Weights of a small transformer language model: rotary positions, a variant of Muon for these matrices.
MLP neurons of a small language model. Each row is named by its layer, matrix (down: output weights) and neuron, and shows model dimensions 112-239. Each number is 500 + 25 x the weight over its row's rms, rounded and kept within 0 to 999. Numbers have three digits each. A neuron's up and down rows have the sign that makes its largest values positive.
After each neuron's rows, "fires before" lists the tokens most often just after its 100 highest values on Wikipedia text that the model never trained on.

L8.down280:507519497547478512507448497485540488517521546438540481458517504456490494541486467510494490487492477504522542474487501490506499449491488508534489499508498485491503515480492517548480483411505492468503491501507477508486479478447516492506537478521503504508550492470483478473503520489511502472460513529508462478485485486473512474485462474458510498502503544477510460501490488482535477467541
fires before: "=", "\""

L8.down298:493534467544490482506519499541502483515481487525489465448532475507490473565494495524501548449476527493543494497510487463501491536487520491467492508488469498502550529509479450505530478539456501494521468511527518548486512497522489513516474500456504480525539536514496484491507524491478511478487519477535506485490492460506534474484493490534472506484474502507496522504496508483493537490523
fires before: "-"

L7.down258:511505496548530495497509451525508510484462496463514481475515492501511504501535536467537511487518484515512528517518481544535502521503476443504547515479473488529492493503484477497556507493513504494497507500516498562519529467557541522488519464513523522527503555440515506495522507498442497485489512479507486527462485475503526484480511547489498460495486524532450477523505507497542476483529
fires before: "-", "ake", "\n"

L8.down631:504490518460536494526485471535501479481520550507476511499451445542485483468453521459489511547500548506500492482543512498510462486491511493520529479505473487519477477546499492485494512484504480471533529501506489474549534450504523488514483474517518524499530477505511497480563539529492476443506497498460532503532496551483499512538485530482509543480502501447508500519514529497538485514526
fires before: ",", ".", "\n\n", "'", " |"

L8.down70:550479526492542512529502507451525468518481461506475493493475561534476473482488521510515487487522493514529513487547486498469486507471505512477470507495499472482470509497493523502502526505513512521483495494510503531489479481476473463487493490441508506458530508466431500506480469474521501512488505529474519484481458544511460485500493527510505486514492488497504553501532512516515491517476
fires before: "\n", " %", "-", " Title", " The"

L7.down530:496502470534575506503510508511483483488502531473541482509458507508476504575465506518506509470499523510525491524488491560524511509479470537493481556500491542507522531518516548497479506483516530467515528486470476530523495511510517489530454530570492502527488507539487514480492517504500497445495505523531465510476444463474498498548467495504468483469493499516523508475447520476497483508517
fires before: "|"

L8.down381:484483496508513530475493510467495460487500478500522507468478409531495504489498503491518530544512472484498508504527506461524475510491477520524534547542448526521480484498500493532520522504492505497499478538507455481523513545506505484524533502532498484501485540541465524513546475511502468507477476493453484445495519499544501512486498456467453478531517542469476477522511497485483538539460
fires before: "\n", " life", "\n\n", "S", ":", " in"

L8.down515:505463439499450535507505532498495478478479503500531494508505465533496463482548513486470511504534527507518483468510516519483529497462553472496531549504504502447518518506526498503510512469500538511474506509515478475502510545477516517491497489495472509510485493531481503530464534479504474499468498503451504476527506539509567557524501489520473493530513507466487485510510502507496544484535
fires before: ",", " |"

L7.down677:487519541462462507475506518495501482497489493527481490491544503519505528511505556507531471524517497519488546477552483487497512506469528513486488507475484487538504534489504515517541483488534528491498469482468496526474485476471515473472510488471480519538553511528516450479528507535482493469490514537508470491496541547506447483485519453475508483506497530475525500475512505501549440525474
fires before: "=", " education"

L4.down222:537474484488518530495513482470501447482515542503499496493504478481520519499511515500515504447497480511460475523495496466490456522506475581501498518522510502497514481523492550507564484510501535536465534517473465521505513488483531522487478523469497521504512523519529485463472486484494490533497469460494517459499481473536472458497514449508495491487507470533506493500538526483467536480494
fires before: "=", "\n"

L8.down679:472467523528470515495477501485497515510516509534474507519468456474545494501541547526476511527503529501488465480460445484485518476462530534491503506575487489468553513501490476465466525489495508476485477510481512531534499485460516494481506482472517497533484518458483517454483495524494473511502491542515475494534482523520525536524464515494494482495472509467509486504470515525509513433444
fires before: "-", " a"

L6.down419:484478553488522496505527487487498545507484497492515545502473496507524555472495468462518495505494515484521488538512513514495475479521495514472505495511495468503500502452497519519508525482519483473490507494540481489447470502494503494489504488545486475542533504548491474484524489488468516548511519482464492487503489513485504503511471493475545467489494473511461518545541491490466493503523
fires before: "on", " |", " /"

L8.down439:499530526487524508488504506511518476504511516513507491505477461519509502530521510502528508500530520473494465479509495521492483524500482497498482469502511473512491473481518543493550476490554532490535483554466505521491497503501449512534562454495487528508528506454483502519524520547516495455504489495434544526488576520504505436497503492498529453487480488536528487503503444493534495523495
fires before: " |", "=", " Title", " \""

L7.down42:560486466503476494482467499457504495505508502466497474486509497529492519496511447500454523520493476532461502512518515496521509483507528480496474542434490516475503501498528502513520470477516524478527510511485527501511480537479470498491528499523494471504478493529529486505538472478501484476526480541501514540515492493522533500495495491524477494454499499477507558523456534481472477475497
fires before: ".", " |", " Republican"

L8.down187:484514498453498491443493481501515504478484507510491475473444446501496492529492523486529487441490471511522521489514521503543499514504536470495509521474511516504466524471470476556500495540513492480532465455506513520476479507516515545507508467484498497495480496491511460507502518516512480494498424479488490510531499470532518462467452517478491498526479541522496511498503514462499495495524
fires before: " |", "|", "%", " ("

L6.down476:482484515467490453488418495524507489478510531478511509540494512480527501536471527434526511514516505512500507527472501519524497550530488517535506464511525529516472491510482540482498531473507482506502479493486481498511488521478464502510485481469476511503487500531494479483507464554467485474495465537461540520486543516493471496508498496538507531503506493516479494498524518566484532494478
fires before: " of", "s", " and"

L6.down232:493520492534485471526480538513486466477590481523462528486502515509527497529516514490503530488501501435535443460509493502492486495479483541494532507465483501512484511461492478490494493478473523533478510507482526513497540473487504505505481505511496500450504500488487456531531529537480472485524516458482512500525496477471528508493547526529541535496523497465525554549486486507475483500511
fires before: "-", " A", " H"

L4.down1:488473483463510524534550476509522486507467483503504520516504496493517453455480531512516471512477507524482467471484493488485539500500514498500498472494525500488502484495486506524472496503464531507481530480520529519536503479525529506471501491520475510504464507505534472492501504488474462542481489470473489495497506476481538485510507475458528527436440514492517505514474509487469492505514
fires before: "="

L8.down519:504533503497510524527468525499516524522501462519492528502473450523409533541516554542481520535509494467530449534525498505488484496496506508478526515495508474484516527447485484498463497487486480504462429536485488456478480481476492464519476527514474512483473517492492472472551489499504545477444501483485535511510507486523507443526489457457497480550526531522491486499504520493530467490512
fires before: "'", " m", "\""

L7.down269:467472479525456483478510508528504482490499544547505480463491463476481483510519540510494455511506519462477493502491527467496569498528495463475534536532524546492470505531481497499493475440506535479532505511553511526510498525492493465529486516487465483505486466460474488476503474523487518452450501523499496460528474556497478531527518531457523517473494504519499494485497496493475529497518
fires before: " 0", "\n", " 1", "\n\n", " 2", " 3"

L7.down209:434528501454429564499502513517494506486520494484522500501501523494505445502496482494502468468462507493484507438481503486499502473445483507476497480508516469522533485466441507463462481579484525461501487517493496530467511488481528478468537497508512466506475547525504530509514533497501472445506505507509483482502504531459524497505488503515513514509536495512471471487457503495500513483490
fires before: " |", ",", "\n", ".", ";", " in"

L7.down468:501478480482479482521506482513519517484496511484482541513458470510522535475533501495497563494494455508487533495521482486458493520501511495486443479499503497476493495466492500519482535499471486469472498492501497514501513504500507543509507483488523490490521519523464476483501522515474518526504490532525498502515491472544527506461495476432487498543534512535482536471520473467473486453473
fires before: "s"

L8.down106:493498511509521497487475504477530509489509502520477471488472509493527510452512516514512490548514501482465471499470472524491518525494516464460490480520516528458526487507508506486523519451476512508555499496502463491485526514525484480522518488498516502517517546457486545485475487486515484480529496487466535502469512517507486467467488522437449479506449514487515454458517474478512459474525
fires before: " by", " in", " on"

L6.down668:490497478465478480487507523507502472538515526482516482500517479477481488501511517517524474518526520513505485507506451544502490488490486470486521520491555468441476504474513443494448473480550557471540481479519509486488494470511465484463490509523461497498500513495504478516451547516534535462511500472491512463451510515489502468499446505535485540521499484520475522522507462505536488463470
fires before: "=", "un"

L6.down344:481534522538473496496512458494524512498529553505496494504444470447509521547478480503489509502512501538519515555494486491486503508490493481484505491501497471501549500510537515489487525466481451510514492504508535481519511470512529495505522538498480494522470469533494485487470491516491505445519458478491521493507505529495529502467501484516466456475493519510483483496512488471528500523523
fires before: "|"

L8.down289:486517513490519481492523512477520461505541518515492526505495487484497507496489527480480486526508438478466469458533493494528517493481557532498495506514517556465499522501480486510431463415453485523483501473495475465509520466478539494461474510521530504511505477469526461481522487516479485502493490504515515465464492530495515535518475484503480487485480503493524480484472518492544457538521
fires before: ".", ",", " and", " in", " as"

L6.down202:496490481528458490482516439523488518475505532498488522502467531459509492471509494479486490484536480537529516533447528494519499457513499454477527512507495473512495513511488494512492514503522515521468494493516487514501523518461511546468500559482464528530511507483454521515535532528486492513520482466517528560493523506524520521485447488462459479518490495545546517458532532482496494548548
fires before: ","

L7.down377:488563530511501451481484497496504472539496482501486512508517479502533498449469465492526510548493473540487514537525459532529512505500506504552535482517508471528497463482511513525490497520505477494529452484501483481524564510527519538495502498540505513519511547500507496453467480530461493518492514506525488586482511455467482508494517547480478531511465458505478501527484488466563515499513
fires before: "es", "e", "l", "ce", "g", "ng"

L4.down679:495528501540493507488503511468451470487551485485487512493507520477549476474484488466479507474537526555506511521513513472488550484503492469486518534526489467455504511483517512490534485510484466470486502525460482504549522480505485512474447504531515456520520476494483494524513505497514460515507509485521495512532520511537500492487533460496486507526524478502501502476468507483498485484487
fires before: "=", ","

L8.down206:494479544538538478520489509499489504491479517536522513503507488482510535489517500523514477460501551459471544502514521475510508489480505511483487540513496483494502519481482477460527551482473506463527504494478467479522487483489489488545528495486473476558536499491531513512457546514490509483460509504479519454491465511546506481498479501461491484488519505490502496527516446544500521500525
fires before: "\n\n", "\n", "=", ")", " +"

L6.down440:505468497503466515507501554480441466479512522500539485495517516464467535545517490526508488456542483514506484509448510545524491492535508476519481556480494496480481485529492501488452472456434521522509491508510490449509539488484486457528515494501463483468462469493487498467507535502452461479507461518488499471511525492475537534510502504492541481475502523534462452526490498480459556526491
fires before: "=", " |", " to", "in"

L8.down98:449542521478527499502553526487457492497493486497534474532511517523488522527520557468500470507538523497535502511505466512504523486519531492514490497458509487475438513501521549490463508469451432470493485485469458489470459522482513545501527511500487495487502469479531518506482480525505498488525506502480496492497520479476450467500496507497484571469521477530479495489507515491534525527447
fires before: ",", ".", " was", " and", " he"

L8.down54:539498512523527469509536561515559539492513462473478464523477508494466446518496509487459486473471509454492480497527496514481512484481451510493492494523517525500518516464482532483524515505526507540523488497465542515501510490492523482497522535525473480500480498511491540502507481513555448481550498439469527513499485528505533495479520498457518493524519497498467498518505551480525533458503
fires before: "'", " |", " +", " (", "\n"

L8.down453:509520473508526478520543451507500475479497497492490511515527511498502482457515486510491519527516495518484420526458524511505535531488512466470470542503446484489531497510482528546496502514520448476483529501490493493480553534523469485456503538509493497501522494492484504507492465496499479537486508465488529492497492457470521461516519467524482527487529516526513482545485502488492492472499
fires before: "="

L6.down80:513502510488465527495500525505493486494468504511458501487499518466512511466471502472492485483494534524523485521476489506481535478532486462499487516519521510523519511486534516459500509559505461493483497478509505450496487531511536509517504518595480475507503503523535516528537537497498550496522444553496516513499468520524463449536464459456491497530528504503504491538507492498481470506517
fires before: "s", "t", "nt"

L8.down84:508513514478533510552493441561515490543508498521520502505486527470496517491484484482480515523521449544513485486523543487543472501483498428505532553527512498504530464506497519505485518467473476495507506458469448473473471493459528506454574539483495515509529517437482490527503518547501516494514478505535492523492447512505495502496515468462481523502491508486503504535462498507504503516455
fires before: ".", " of", ",", " in", " and", " to"

L7.down536:535527524487487463519535517466522510517491500517492521467492482465512524516489499473503483459510516536543494486509474540512457517496532505512502526476516483466547469522487542506414488472499543524488429482493477504518500529491492506448525498506556482495541449527503456532520521514496493535498514493488476497516507533498469491483480465492529482513509503532513467508465472494498533510518
fires before: "=", "\n\n"

L4.down523:488492511474487493518526505494513536495498516502491513519499521546482482501560488522475535540470509528508501501517488518512500545463475574479493471492512523534515491476452486485504507488514508535509490517479497479471462515499511491466509454511502541486455482520491484450499474527530479471522513508471517512516510526552468506517497489533566500500490551504447498536493556545506514460530
fires before: "-"

L7.down86:461499501513457481537484546560515494502449513530512478523478511518444477482494502495478503505486467503506514481496510491510506493476497502493511504517493440511482525497538491449526491516467493492483462543525506544501511444455476508522503520497479477515513519503505475502444498481498530517446505459533489536475496536498484531497504515442476478448505472506539502485474492524485463524529
fires before: " |", " mi", " km", "1", "0"

L8.down236:461480473514457503519504485512517529487509461500486548479482477515525474475534509484454493493489501500534470482472495481492559490496475539511511489487521488519497521501518509472534531529501444525457514484522504494480469520499491506481530500494534478518491458541492524499489504497531496536486472467515475564478492480520520465499523492479447482529472487524440498550520528477537499488484
fires before: "s", "ve", "an", "ll", "L", "re"

L8.down296:509517530472534518471542537459482523431503509468528524493520492508476493518482578538495518494563470509543515486519510493524491479496465467506480492481529498487490514504513519491469472506521507439505509527496444493494536533501514501489541498498451484520498503495495500499498477471503485521505525476481520520479530452497504497531508491517529468480519474529495529512467489510505484485480
fires before: " \"", " 3"

L6.down322:523527493488492532485501499472489504503513508452515573524484475479506483512503533502523536472454470516529499555501533483509486486515526508490495484469464529494479509499509496472536489511522494505524518510486472493498494501523489504457491493508485530490506514554473493496539476496493549540451533498525500511508507493475459477457485521470540517422461477441486511510521442456452472509484
fires before: "=", " put"

L8.down425:528557506494512486529481489515480522562478556499500507496453493522490475479485505547452495467480475525541482520526465564487504524521550492494518479507511472531503495492489505498522540544489508531464501446533479476515498530500473547536500507473479519500512476447482476515453514553474489475489495492530508462485483574504490485443503476504469484525525464498534487487529530523480547481480
fires before: "="

L4.down626:451519511498516569484498487514507459475442486508529406460477533503574516495514492500505501491494475483458510498498437499491460485454470454498470501504496530538511518486511480538545508504497493513484451470521504542492481507554517549505517515511427527496465515522484508550492475511480459510528531490493482460517500440498440462490514528477526525493528538502506470554514525513468527497521
fires before: "="

L4.down617:532522504497523489488489498478489517467458488476473466526392541490491473515523492494481482531469469513463451541500503479512493551510498521521475467510551471473532483448474536515502486485505516500471515519495463479488510511479490506543533475517469491540524467430503493519544513447542497497483507491538561486510482521502505486517483460526524502537477468499485442493533484526471572491505
fires before: "="

L4.down256:485488534427482490533501466467488495478474493487489475526542451501521495467483476524500512486523503520535553518444489520515514501478471512527546533560503499509520504462468499529512511459492533497482489472545501501492505552482500540515498491461496521551454482506497488534487519466501541523510525450514452518482471484495487456478471452493485550517492540518526454492507480520524494517493
fires before: "s", "al", "on"

L7.down83:423511482473497492520480488520474466476537467486477531519481549510491504498522489457490530570528488504509492515482480509505509533480531510487470456519506492514487526487545509498503497521514474467488479512493515484520510481510503479488501487497547485499520504527513500517503506506529528512442485471493493509487445513513487477513475486443517505519520548497448486491543467458520493516506
fires before: "s", "ía"

L7.down178:537469460513523485473483525482504521495527536519503477548447486471534521530499464499505500494441507450493449511449523510484492481470485545498515477515512477499496524491540490532489501505494531487476466505496493472497455501535466506482499484516464493536535449504492511492511455528522468484478486473472478501468485521497496493536490482493515475473525482502502485532471492517468477466521
fires before: "'", "\"", "."

L6.down642:489486463527491506505446495507495472549494468525542531496485534485495452483503505509529452463519513520519482549509497514510504501487518519490526541486483529553513494480507549475530519471475492533503547549486492519501512522479532508501513490533526489489496533522504502464486491460467521504517489508466522542494483490500506477498490485433452481502484504520488449488479475492470468488557
fires before: "=", " as", "ion", "ska", "ore"

L8.down656:534495452488548502517500468517548456472498500514536490537554508482542473542443488544525492500497487492522524470492473521517492491479470485491445543487452502486528489509539441543505477512524493480521502480523476506572460528523503506516458472454532476502500491501507501494472507454514473508463497483493496467495472484485512423496514522488505536502496500514460533511535517481525525465491
fires before: "="

L7.down329:518477510457513539548484509513491488488505512497514511527489511500478451548460477501511472498488510481533499500491545501498464486496530560442511476489526470497516574516544526509496495499512474499535475554467431495492481505477507534544494513470495476521532523516534517496458470493506496463477483502509491499488478521489510465465511517501553478462467530487486536501476521529476488543492
fires before: "\n\n", "\n"

L8.down382:497537516553500498510499519509524510537497518501490510496541493489483543496471483516498485483521480537494532493523495507555505492466517501528493474492470486531470478496480479518516506478519547487495460532500538511515490508493472504444521484490470518475454468503475477468471524473513479478511447534471486511511464490527478503516518513472495494491516497511448488523524481481489515503532
fires before: " (", "\n", ")", " |", "^"

L4.down569:514525501539524531499473493545543542459496464507502496511496505489531518440547541487502502519520470483504514519505499492495547495472512488515500504503468481495489450488521465485468488517493500489504487501541519482466472483449576485440502485521545500512501500473460538522549497529495505485478482480472512506490523522539504555534512500494480447539465476494489493507552488499531487501508
fires before: ",", " (", "00", "4", "\n ", "\n"

L8.down447:461514512527528471516525484450484467493506490498512491530479506450485529511487546487477528538459515548495530494531483475477508519486493477529523503485535503542461501532481534467462518484515441534497526510512443506558461467496502469539506520497484515542478521504506501515535479487491503501499543511509474448480474533490501506522522508527504495488534503488458515559498558486466505489531
fires before: "\n", "\n\n"

L7.down440:484504514515483491498504507480489508486505480522484572513492489505516507483488486488545494478496446501494485512503557501486533513539512524477501527465479510485520494510516511492515501508481487447509508526486526538494484477499486519527505520527488489498519557510519496507482481448483560442493443491502522495529508493495505481456535510500506475489464514516461463445484475507485471493502
fires before: "\n\n", " He", " The", " In"

L7.down143:498482503504523468464512517516476469512473501460445512529473470539507510467490496494491514541500521459513488517551511469541512484493544462556502426504510470507499480529472522467536499506486520517494466538462506548535532483443524512471504464463487532504499499493446512512443558510494491484469516505505473476555545492481500510546485524502491506486509484518528512513486522479456495526470
fires before: "-", "ing"

L4.down54:517543483511520529506517496519500491473489492525478482501490515528471474511483509493513472496503478498478452451531494484500460483516452526550507482492534542507503477503508484553462502507497514485510459486498503517492473532453519517525539529500508500474501506517482512504530490491496500455528503492518577458552463489514538539472519495496509512516443533536488513531533524547488522501518
fires before: "-"

L8.down126:503474523488520477480482501498523464523516482523496467486491495462486549527490544486480475492479488540473527463545494514481501504493465467489473521489487537548466507490464532465460512485511504489484504508487485502491527492521504487482534526478502528484495480470555476517525481489504473518481478492533508472492481486497512503503532450494539457447502485451500513464493546543522448498485
fires before: "\n", " —", " Goals", " Apps", " League", " ±"

L7.down183:526554508498467527502477496499495478495534453515492518474535532506508534525492469453468434528490487509478486488526503497512514507490507507429498487498537523498503516511544548553559500487497490481475494500482519458531502485521457528514465512480507490497470488502531473517474465505504467480471474482467484512531493486499555512480523480495529481492511471498430492488474542486442557531509
fires before: "=", "\n\n", " The"

L7.down292:494536467492458503508492511496504490539510438528516485489538486516460498493533516491478557480480493511478530495546484504493502545496573479462490516496525520522517503471547549564532470500479479485499475479503527511495475511551494507496502522482505512524483499516535501550505477519549507491478497483549540493505456515509528457500503488493507586488509495512485530503522552492496521493492
fires before: "-"

L8.down565:518479431451531525464542490508493497472497534513507505473446495521461503514530507514515497539496451501482500495488479542494541496506488508469502514474518501527489514566482478513516522476495463526513529472516485517492484528514508533493475483485556508487535501466492540524496461524479526502480447494495499508462466466482514532479509531484461479507507522484509457483468511512519493495459
fires before: " long", " (", "^", "/", " wide"

L6.down673:536523480508510514514458492476494492496539536489472517482518531493502436500521540477492477479494487481437492464492513519517500543490543561466500470505484509571518433475475486476505495457488475529516506508483461496476508503446497471535496521471509508502518549506535471497512468486515498523508440576475503507512510497512528528517504526487541498492550508498475486478517517496473543477507
fires before: "\n\n", " a", "=", " born", " first"

L8.down675:525480498529488489482524460479481449490524548483483532501528478561479539506483546524495466528494463483524500440505472508478511492493481479491480551511500484532473494492468488536525498474511531481544532514488461517523511517509519514500527486482522486487525497503528504481494538510483520461519547513489532523489518487545543499503522474517490478506530491523500517549542497489510502566486
fires before: "\n", "\n\n", "ss", ":", "=", "bl"

L8.down422:453499485506471490504469515488505498534496546489489503487485449494470548493525492469490478526524510492501522514478475528499473478489485514495425556524502476481475542493509517499498539515495539513471465472473527503527486492517479465458494509506468507503475497521530549507517487485536453490550527502511494492475481492514463479451516475445511512491494512514505491452474486452550507489483
fires before: "|"

L8.down42:529457528532485491476506501467481523478501459489511505493509492510474519502515510482541538507518543513472529470505482496527518514493502520516530467500518466517484496522483533516498479481517515516496499501530589518501533498517550540463470445475543515540497487535487518477531458491560459446468484515516504527488496440467499530531523501514491488493498525528520488530500513487545468468468
fires before: "ion", "ed", "or", "es", "e", "ive"

L8.down479:472458481488513522471455488487492468479478558443526490484482547509518506496486524542504528483494485534511495532479463527481481512485479523494482490473531522534479466508485536504549521493524515508501509523503525520501496537489496502507467507494526492463500504501506497547536518521485514498536511528451527486458493506536478504523479475477474488515497517497523491502491514504487508480473
fires before: "s", "=", "."

L7.down230:450489543511479481477491484492513521494527502497522514496510537503541452464484513487485536538461493476524496513478491490510514540514453548541505506509516504460497501470505545519508533480504538486483501549498487520480480493517463476502492490533483488492490491561447478546499467514526505523485480476512454513481472487528519512541486488515540493532496548494484489537504480493498495502464
fires before: "=", "S", "M", "\n\n", "Born", " He"

L4.down333:450521521512515491553487500452496457484494521495491463488475519483474494515515469512502511460506475485466550516520484471556498555518507497510491501503494482533504482512494492480509496452547504540523511479541520544461496481508504510484459493512490512490511500489466513514490515507554496506512454512515499492503494487499524456524496509493511480511489523458518493431502495523507508484508
fires before: "=", "\n", " |", "\n\n", "/"

L4.down685:513515497494505497500500533497517486513500489548561497484488459476501494483494506532537493505507482483459509488500486497521477502509551513500509483449456489499551496508487465501551517531498491518543506505510504525504470489499511475528485494475501517491472538512494504525486493463490538477515510461520527484476512475472515469502496501473488489526480532499539540493483514491541457492538
fires before: "-", " also", ":"

L8.down393:449475470459514483547502450517490527528455510516504501518509484472475493502523501520531515437473527436547501524477539544505511515492527531533500520489543511507521482519495500506514555502538513536529506485520508485512508430477507478450521466513513528506509543505495517479493518519469468446489496512462524506500502496469472473520475524457500538537526487511482515495491495514457446498463
fires before: " |", " 1", "-", ".", " \"", " Title"

L6.down530:492499473512503526506496514519487495529481533529539513502544508499453509501491511528492462506541501516514506450494487514466533518485530487512482488484505457491510476476518469482545510551533471478487508533490540484474489506512537525483499457519526496472503490519532554570480536472530528491506517518537501499508471474484495487508509532501506485475493523437485473474508499466493527502442
fires before: "-", ")"

L7.down684:502487510500479497491502530501500457500534483510463559502486482460481525490516492498514511533515473522503491504503485496562483512474493486528506518502517508483523502492508489519498502440482511537489490491473513452508533501464513508481507515515538517534496529480463467479578506482495520483513480458467501430485492491499526469486498525515492476524504475508502487532556491462492527515545
fires before: " |"

L4.down516:522503518458498494461504503508486490500543518527526463499447490509439480507466513523484473531484514543522513452527449543502471511475467501507532539532504482507519536467465475504515510513501524491466522482504517480459487488500505473499502499557479493475479454497509516485539513481491534493504464470491497481490536501496526530516501534483489488510512493503441504480509473516487481495526
fires before: "|"

L6.down166:538517532493465523492513486513499477473518481517519495502488482521482520497466525487517485502516529506467472495526440493518470485494479527467508467509542467548492500521482543475496507541504495465462479490489501506510527543511506551552518506509513490521499497526501497483481519479514546534474528475491499520531521521527525487523479505505505482519532524481506537511509490509526483517479
fires before: "|"

L4.down645:439520541464559488508538499515510492480477485501489480456506476564507479492500490503496478468524518518512486449550448494523469538506515509505478523487507505449485524516495495553525552503494468481540488504515500494512502503475510500538514521486546533494545543514467469505476506526494478500542493495512523500542520514490474512526479517528510551537518497496509519519551494502515531495537
fires before: "-"

L8.down257:519508511501510521472516482531493518543506486482480524499482489489495450486437542486468539498523512542535510510513470498513518494512442487500517513497517529528508507518520449510560500528527486509474505510484526521464515502476548472490515495474500551466496513464485485514505484515486497522458497528544493468520484500537501530421543545514481503495488484506492494503559543465441475559528
fires before: "-", "|", "á", "le", "enn", " degree"

L7.down146:474522484513527493543527555531466492515498481489499503519500454490528479532452485471493508532534508492480502489470481488473454510479484495506519496483477529465557512512490482477515526528489507502485525485515519515495515483501492514504488500516568526505490485538486510525523513527571507503506486462486470517508498481498522571498492490530496533493490497521497521483497518515508529501508
fires before: "|"

L8.down618:518509486499444513509488523500483512500535479474529470531513534502490500486481467460553474530505502512501531521492503518495508490530521546507543500494511474441509532469522515518535488497501542522499481530508506480462454477454500470510508479496484466520480445459514508500487499472470469562533466499495463482517467514499452479482513486539565485497499483518548481514497525515517505524465
fires before: "|", "="

L8.down392:496518504487492516465492458484523524457474454537522507513501479467485506488497463464507496469504502451476503517489504503510513496510538487502491498488479477518523513521516479476505551484460497509476489512508542512471535524491498495548473466473494501481528520484476519498480465462519435536532471501482450466448500510507538478484492520475503526505520512520446519516531502483472469514504
fires before: "s", "ve", "t", "_", "re", "ll"

L8.down661:502479467484544524510489477488485473506490501526498529531498489543475469532523533551481498504582483499479474482513498496462462504511496478550495520499499508500421498457480450494491480482486502519526507520483540503497498498537504487506532470512504526496494483498502513483513476500494526520475441480482527513472512474495473478508477507474463569468477503511483502481546525493504523452520
fires before: " as"